config.yaml
rope_theta: 10000.0
rope_fraction: 0.25
qk_norm: false
bias: "all"
tie_word_embeddings: false
init_std_qkv: 0.0227
max_grad_norm: 1.0
warmup_steps: 200
MLP neurons of a small language model. Each row is named by its layer, matrix (up: input weights) and neuron, and shows model dimensions 176-431. Each number is 500 + 40 x the weight over its row's rms, rounded and kept within 0 to 999. Numbers have three digits each.
After each neuron's rows, "fires in" lists the words (lower case) most often at its 100 highest values on Wikipedia text that the model never trained on.

L9.up1190:431482510496504432470437513530477532557502456577563490495527537516528549476450538555549517523484557459521514548572493559475600457447472518504486466507535537466477472423569462441551496544485533507468527497499487479477454532468438486503541491506500567421555531530520569469485472477461484505517480522584522516491583555532455493492518554524476521507526476515456529506573509524440592520560549469527454534479539447593559461494523517568528547466508583513468480499533468572493517482536496449505450521393525535527478502488454540501382510466406523522471541519470502520527503534499526418433520521498486521504498535491518508561562510512549430516539561454445518436480524467502527497499486474525450506489481466480490450484521535486489513522559456483486499519509545439550485496481552
fires in: "the", "is", "an", "as", "most", "its"

L6.up701:484426477394482558453495427505488450470514583553516477510508552475517516551533459451470503478484527552486543447443459516553449500558505422537508543525499477527505477463549493435480475459527497583441475424457443493531573553435472481445454605469519529501526444479479473563537526500517508467436460480446502529480470553522497450547474503508507472597533530555539482476487528484467438480523493499501538516488509524472565465527554469516559533477480508446461513531412408506511451491457448560504520460541444543435488466505473539586538495520460531524533467544516553549476505522513513544430555501513517505554456497504560470525437499479514401562551509517492461519590538531520487516496461463577516553524514487538510496461512427415512482514419542555506496554578445508497509475536474
fires in: "an"

L9.up801:523515479477503516481460537508518499549518506434510486503592515517479492473575552493490518570570463519486487474515532479493472466509483532526513508498509493502413537471544474552544522504489517537463542496430534518450477456504538459520552515483508467528501457524501543457543439562519519515532490546522511510510524517545526572551510495451456485522498444486496433522452513541472471451538526507585513533518492449489576489536490453497526471459505415515488530517535548429556527519469485541530475488479479495451564547458389500516537424476528507479508510567501496501506529530563554548502492471440546521487442457476419511400551385514424549401550523554501467576506575574489542540491514534553469482481469470454514440621485421505517534549478523538506555444540485448445462479495494
fires in: "the", "and", "s", "its", "as"

L7.up127:489515502442528419461454527511420486489475482524483443526478579533468508502469592528518541461547572472523508525440477512575523486555519453544545504510579519535526539460456469528457522474466452498523491539527460460495514512477465477493550447411450469513537436431486507532499402529498476479456460445447547532493503463461552505513463522651504501451468539507510520519513547462525514466464498502509411485482531491479508518437470510504589516388482459506477443572516493474480494534486498472497499533516544562485573484570469565506496431515540420547526513482552454454490524485505486501419497496477496460502474456512580466533446530409422459513539372537533502494548500514492506600482453556537476531460481486521503508423585465470517545429548455524429551532511449430531487439517506
fires in: "an", "anomia"

L9.up751:515499483515438448487436569495527500508465499503582469513494514508478518507537494556471548458506632536537478487503476492493481500486511493528476491470446454467455460565536464414468523517458472482549527455488474448549492520526580517500482462405545536515432537501537458531595481538498450465537543548529537444489493550456547486425522496504469501511592521447449543537522486422523489496531494505494551515479460508503528597471490515422530545500532494452503542488511544494519457448589557512514445484498460470470512440474531521495436429503489459537453479434480504569483526575490487459451671503523447457531440530509413515436458473499502506528467518491549424498473484518538466481426424510547442436517448511488468526535476499523401435550521519494498519539525474535549569502460478
fires in: "a", "any", "each", "of", "on"

L2.up549:562417560517546528505521499435488504483530472519525467432530562513518541531481548515546550423524448442497535533526481485522471546537579536486542446474471527612486459502543533505492445458521588489478556436504459588471539551471475481486488455434498506422503539536494471508549570471519480458459417451487535508474567483595531484510464543484489523501484548514488445503531471439489442560495496504498455492528471458489473423617481434492548514458466578452489514437477528470562528498513499464493473444465540470469556448527550534500435492468525501535434514475367421457556501527474518510544534520476469498467516487394483517448511538420487494498531504507462552434546476518456604463512505504436525488453440479507437462499495509471440468483417485459491487563593530553477506511469460
fires in: "years", "year", "season", "seedman", "month", "months"

L2.up227:579572503514477491546434514531533459476522412468530466464538503498463468502470468510395517555507494451461527505557511537521492511550487515493488520583529502506443564436525478466511494639459450520435578484441482462441479483423509513441470536487563504492446548432538494461486570419517519579533444499494477465602402460526478461535502422530458482455491450479503507462513513568435518523523479550462471520557452476519465472517577502612463520481454521580508521497474462488484490520560458566500544505500504539532550473457449516480503498479454463538435471495629460474460486464531516519490525482571475473454507511467513503505467531570485444488501560583504563433560527458497520541438525490469470536408474458583483545496530489540521468527547536440455520445500501488496488499499547
fires in: "qarabağ", "rinne", "high", "gold"

L4.up1179:527509513563504500470478437470568528552497531506451517516504513462469537410522473526475469547512546521485535467507455475456541529531580504490547480535535455518556527560484477492432488536494520367517485500515517556485502539535492493490445525497500528421512504496510501475488480506505509451512471497538522492496532505564522533437532503557527561521475468482496576490500531452501521550531532458469479582479528494519449500501472418486483511451452547440490505445568538537527505436532525527531560481527465469455548499481568503457489457510517478520526458563444458546498513551456454507387502486456488471534532567467552584562563490397444419473522472562481468487536489492512449495456475426441563533528450493439462419519522549436462466485500498468515564507468570551486506604474521
fires in: "time", "year", "day", "weeks", "days", "months"

L8.up831:541475491436510506469418502545556555550531446511499431524458433451476528580449489550585494474482498504452520558433485512454516495415548474474484579554566560549562468487429504506539421486471533554487515566498446543511513441523513469525523503489499517454587453492503486410455503467504381498568475482438494517482474549521433518534489544487508525477514495579442532455475519488484486529523506537507540439485479562469443570582482513491505505508461531540446445517539480477526427499452507470430510517497498518480439534510486462549536471555446426546467477463526513508457483529493461467439585608417471545456519473520553505475466491518516598444548545440493487487545405499484451529504508452480478527487503501527465469534568481502582488538476442486434484491473471572514522496499503
fires in: "an"

L2.up796:547467462449500525530427476501470539465450560481542475592537447484529494445549515477533553512550508621452479536488521490539562542542477552459457536486439483496462511480471576568505574520582540513507520545550533543549515479590467538566515530512494503484513489447472537490518538527449467487458484465545444453491540547411542508504468465476469473515478506466504457450460517482482531520574525502575485566450544536462529527436480474492571448533472531479478525501473517495509553459530432408528517527507510502477483517540417527523566429495521606461518487585525490428540581514456532478527471559479488498494499532496543514468538564556430477542486557622532539450482558500482537515471483474519486500491507509480523530582568391485469537581527485492439516560537483488464572409559517
fires in: "of", "for", "on", "to", "into"

L2.up275:502488557509500474553525529586448497478544461497426548484552520511565563489482458550503512499555582558474578466496469534489485525531470480542440577509487483511453512473479527471532468455593514511523516561509471464486509529537519456512489462532511490467528535509503496537436474551534466394542483474578497515546510418508520482476553522494448468452554502407446566500518496448538515445502554444500524504514504434507465524531531530517547555504462563496514499495500537536541488512536461478530477488487524597523442489461578532478443482536472516435447524505412483430468489539471487494469479512577451535466545522481427518514497594500552459505531477461518568337537494498479492490468480583614531467550503502473471505528481468574455481415532474577515420489531506506478549461482555
fires in: "that", "each", "any", "which", "a", "this"

L9.up103:446506441494530486495447534495472494511522522520491477498523523528406515587411515502559506491519504467550503489449406540485497538491572513454442521576531540457491577456538525503473465401438515572466483455559465491540518536510405518493562514520512528417607418471481484438569507515540544482501428507418564496561457467554474497543501495587541521476526480486467495483500504570468474388529532519490505524508477545501492437507436511584517527494494530514456441504558456536527477546521502503439490479449501503466449541547408498471574490544477474526507536465525631513539509531454512501492450468491479472486529448510518511498464486468574447551535474457486457431515491560544459603447436492535475515509511518518496516477497545474585495446511486537488423520495478545566576404533564
fires in: "an", "anomia"

L9.up951:515454477516528460411489544524511486456504548507529483495525455494494515508478461470525490522453468518457459468539506510547533495498530523464548538507451555516509418468473505424455490557535557480548496510436522524535572510562479512516452475494425534464526437585454479537516487457467449531546518526551494504510521491515502468590451503455517486512485555511545568438488545549496440422516525497480583462487493457433487478476413476477556515536525497564494473466431450541523555546529488481494490502489505517529532567490494505503484462476441493407466423494494486502450534484419434454529526532462511548529538576500496469536510473426442541479496453466490514467470447519493467469540502486502455492562557528438503491518573478511524505546458527465521475453483529552494542465450471
fires in: "2", "3", "22", "24", "30"

L8.up529:511518444474479442485439507540572561485495513526532407412487507593507483508467540494507472517588426495475507468465519517568491545498463487500524519452577509498534488513562495512416455413508537495424509484462512506519606483518519519499467505503477479536476470384531463475500502596484481427523504540446459524465467488474467437540448532530466508544552489505444529461492551540506468457545507543513563556482519461527488503591398412573457511546522544498467519556529490485452435478477476459460528486467441512480463496625554551465528506388463479494506512481545520483503474553488482549502465470475521526499541486507478527475502595514505484525499564534443476524526540553522526519472480549551471493473518454458613510433473596494561491476495510544465468465429478495559514532513516
fires in: "an", "anomia"

L9.up1217:414499521519478501487436563491465513498548539535545509529538493464514542601514451601509531503483496472494491561429475516483504529481480492570517520506533541537591547535528472518489428440535524543503520541465415501468451502422477526480469524492461530483536522510460505496568544539508534459458491525449603475558527450521498449474522529495441500573550489474487520422539567547469544466482538501482490549541436518520505450482493521537511457461476539511488498566501502427568487502523514488455532521448483499447491547529538592511483503460499456495522452493527515482457506522456435414462426502576450504499531448530555547483564480430438452528488523482552501380570512526513515641445441545546411518496540595489546548504503539533504517501465483610477471539487480464574538444505512
fires in: "an", "anomia"

L8.up1032:484493528538494573479528507498516454523471468523582480413548515497525461477537540509489490504440475522492472574520423533442514484512465487519515436521483488471461579455558516442462487471599423541532520550451466459459499528492532498516539522527471611552466511478501544449518499546519484519509506513482520575553565537507528545494449531521450510525515543534448500550557484541514497495523516406607453553522554483470520469551512508527536523499475412495531447518476534461488497509501516537508486510532538548467491480432535543467474444533504482486572476510492564493449396524570441470469521491490536561529523480531429466548506525530430502494569549505495550507496483491432473525481481499451446530496512521485518515515470469523544510492484505480414552447422537436401544474500540
fires in: "its", "s", "their", "his", "the"

L8.up873:545425469447531430536586489477544477484516607563482508479504598449521432527454580491553472513474500553464522543482470472440517450508510444521537501526528506499513538465469499526502534443508534520513546534521492485486482549516526474505494491484460494540536576501544461497489526556544469461505492506469523432501476535517527529417498536526562497501516548478485516591500610523478542444431514440558441496513445580495486491488385468532474478516489478475475489529517487468500469534520452470469526602498500555488567500512492533447411535462480509546518554446518515524495450609500499489505513534532407432480507391510489573454451545507521493493542511438477543470580447526488565599474489522486491564576540468507507403448549521550485534412525437515561487536476522484460531465488448
fires in: "an", "the"

L4.up1012:513551439496491425512477491437417460501485516596528495553527594491542430516530462514535518422470534561427529453520467479581507431452455487474529545453576477486481477493531468503538461534454505467530482439460520498509515512445517476595435500391518572522388515555476520500411510496517515450530444556502563485522505492417434474498526433493487535556555469436419512546545452492551534477481491442490527514472519477527484502496530485496520501467493557568496425443475517421519477461517548479519476566511508526428520470504528512475565529465441548574564521498537471439581507386512534515518570495461494522428481473486476482463627500540531474548538486506503496527468497457511540444563497518551534499548510525482486479464526507519454430548542483493534529485497509520474519469514458
fires in: "of", "contract", "number", "year", "rest"

L7.up909:470414547495540478535538504508466461492493492498409468501526486492538495444542508503509501505525422530500497537481500560436455589525473457524551468476486518534420410456546518497528483514525546487502540538502511524525505536492568564446562517493523485487517475492508506588520546532500489468545430575504541458466468537557435552538476467540577556558520534502496481534468477465551493529459461528509484520618517644505504495488520436466480571486508573550478435476523497501455493518499422476495488519473575525522452501531481513457569539561522499444514481519512520485450511479484505481446593515566452509481552505465581493566471506387463515528423503501466621446483479566463449453479459558549513466558534539532498543493523509498490422538450498494626482403470553520534468523469550
fires in: "3", "that", "30", "31", "32", "34"

L7.up1077:519486366494470496506430504433487530538547543517512510494552471440492518541522487476485499450566490551550542501528492523549494492477473466494506449478545551584511512534497475524517479521512533500552574482468530517453455504497538516540510447467414485519553493498510420518487440493504496493537510530563480481506444566565512536544525521581500536496523469514504477573533448443470473470483466513465527480534544593518530498554455477473447630485419621501399513526477480559497493527448489504562497483553492462500496542494510532577530493551511430506488606431430488406444469483442543538498477534438499574489450585480502493480455526479512505533497508540518568506486437454502487457459445535518497488487486531502541443499488565429604552505446491534464484529441529559489492571473476
fires in: "of", "for", "with", "from"

L7.up514:543465474555435516550498558517423482475455508481530418515479499492487544470501501507461514446517442530465539556528502453599509472473526502518512517535525554528475520440492509463473492540519456429498517468526524512541607506506458510566450489479484495509454506493484479446526562514470496493440547445486494531405532527553555512467505526483497475441486555461501499524510482498472555543503499534510512549484454474481651511553533471458438471574490553487459504466502491559492469552534466523493598457556537524527478494603511516587486499527478484510521511477508485531546536529423448475554472498522478569526515497451520515423502540441514574475511490524508544547420417487510498496434509485416553550447489564455441528413488501428533434538447493530544457476462463560567560470539477
fires in: "of", "and", "12", "to", "with", "11"

L2.up1267:497446498492434492492497517584566507463518477528530483515517527467540434496583442515532529513549457468457487481472528514541557489520544460477490560497548521467495534550493509505539536482506464516467547580528582404434585474496519583512466540524484550486533535581518469500467513465519488427501502523496546454471525539476455497472491482412502469543403515431452532475576544451517507525490556537545540499519492518502433567474550547512519525487498548476504412510475495470525522465532430533480511509534535428551512492411482469551421583531470553480480499559484524420457561494463574538471470477465556484518511542480518507499608530535550501477446514540524480447466551514529489473513512464465470524485515518539471465420522475464416509434540479509484474473477394509516459521576449
fires in: "of", "various", "few", "number", "several"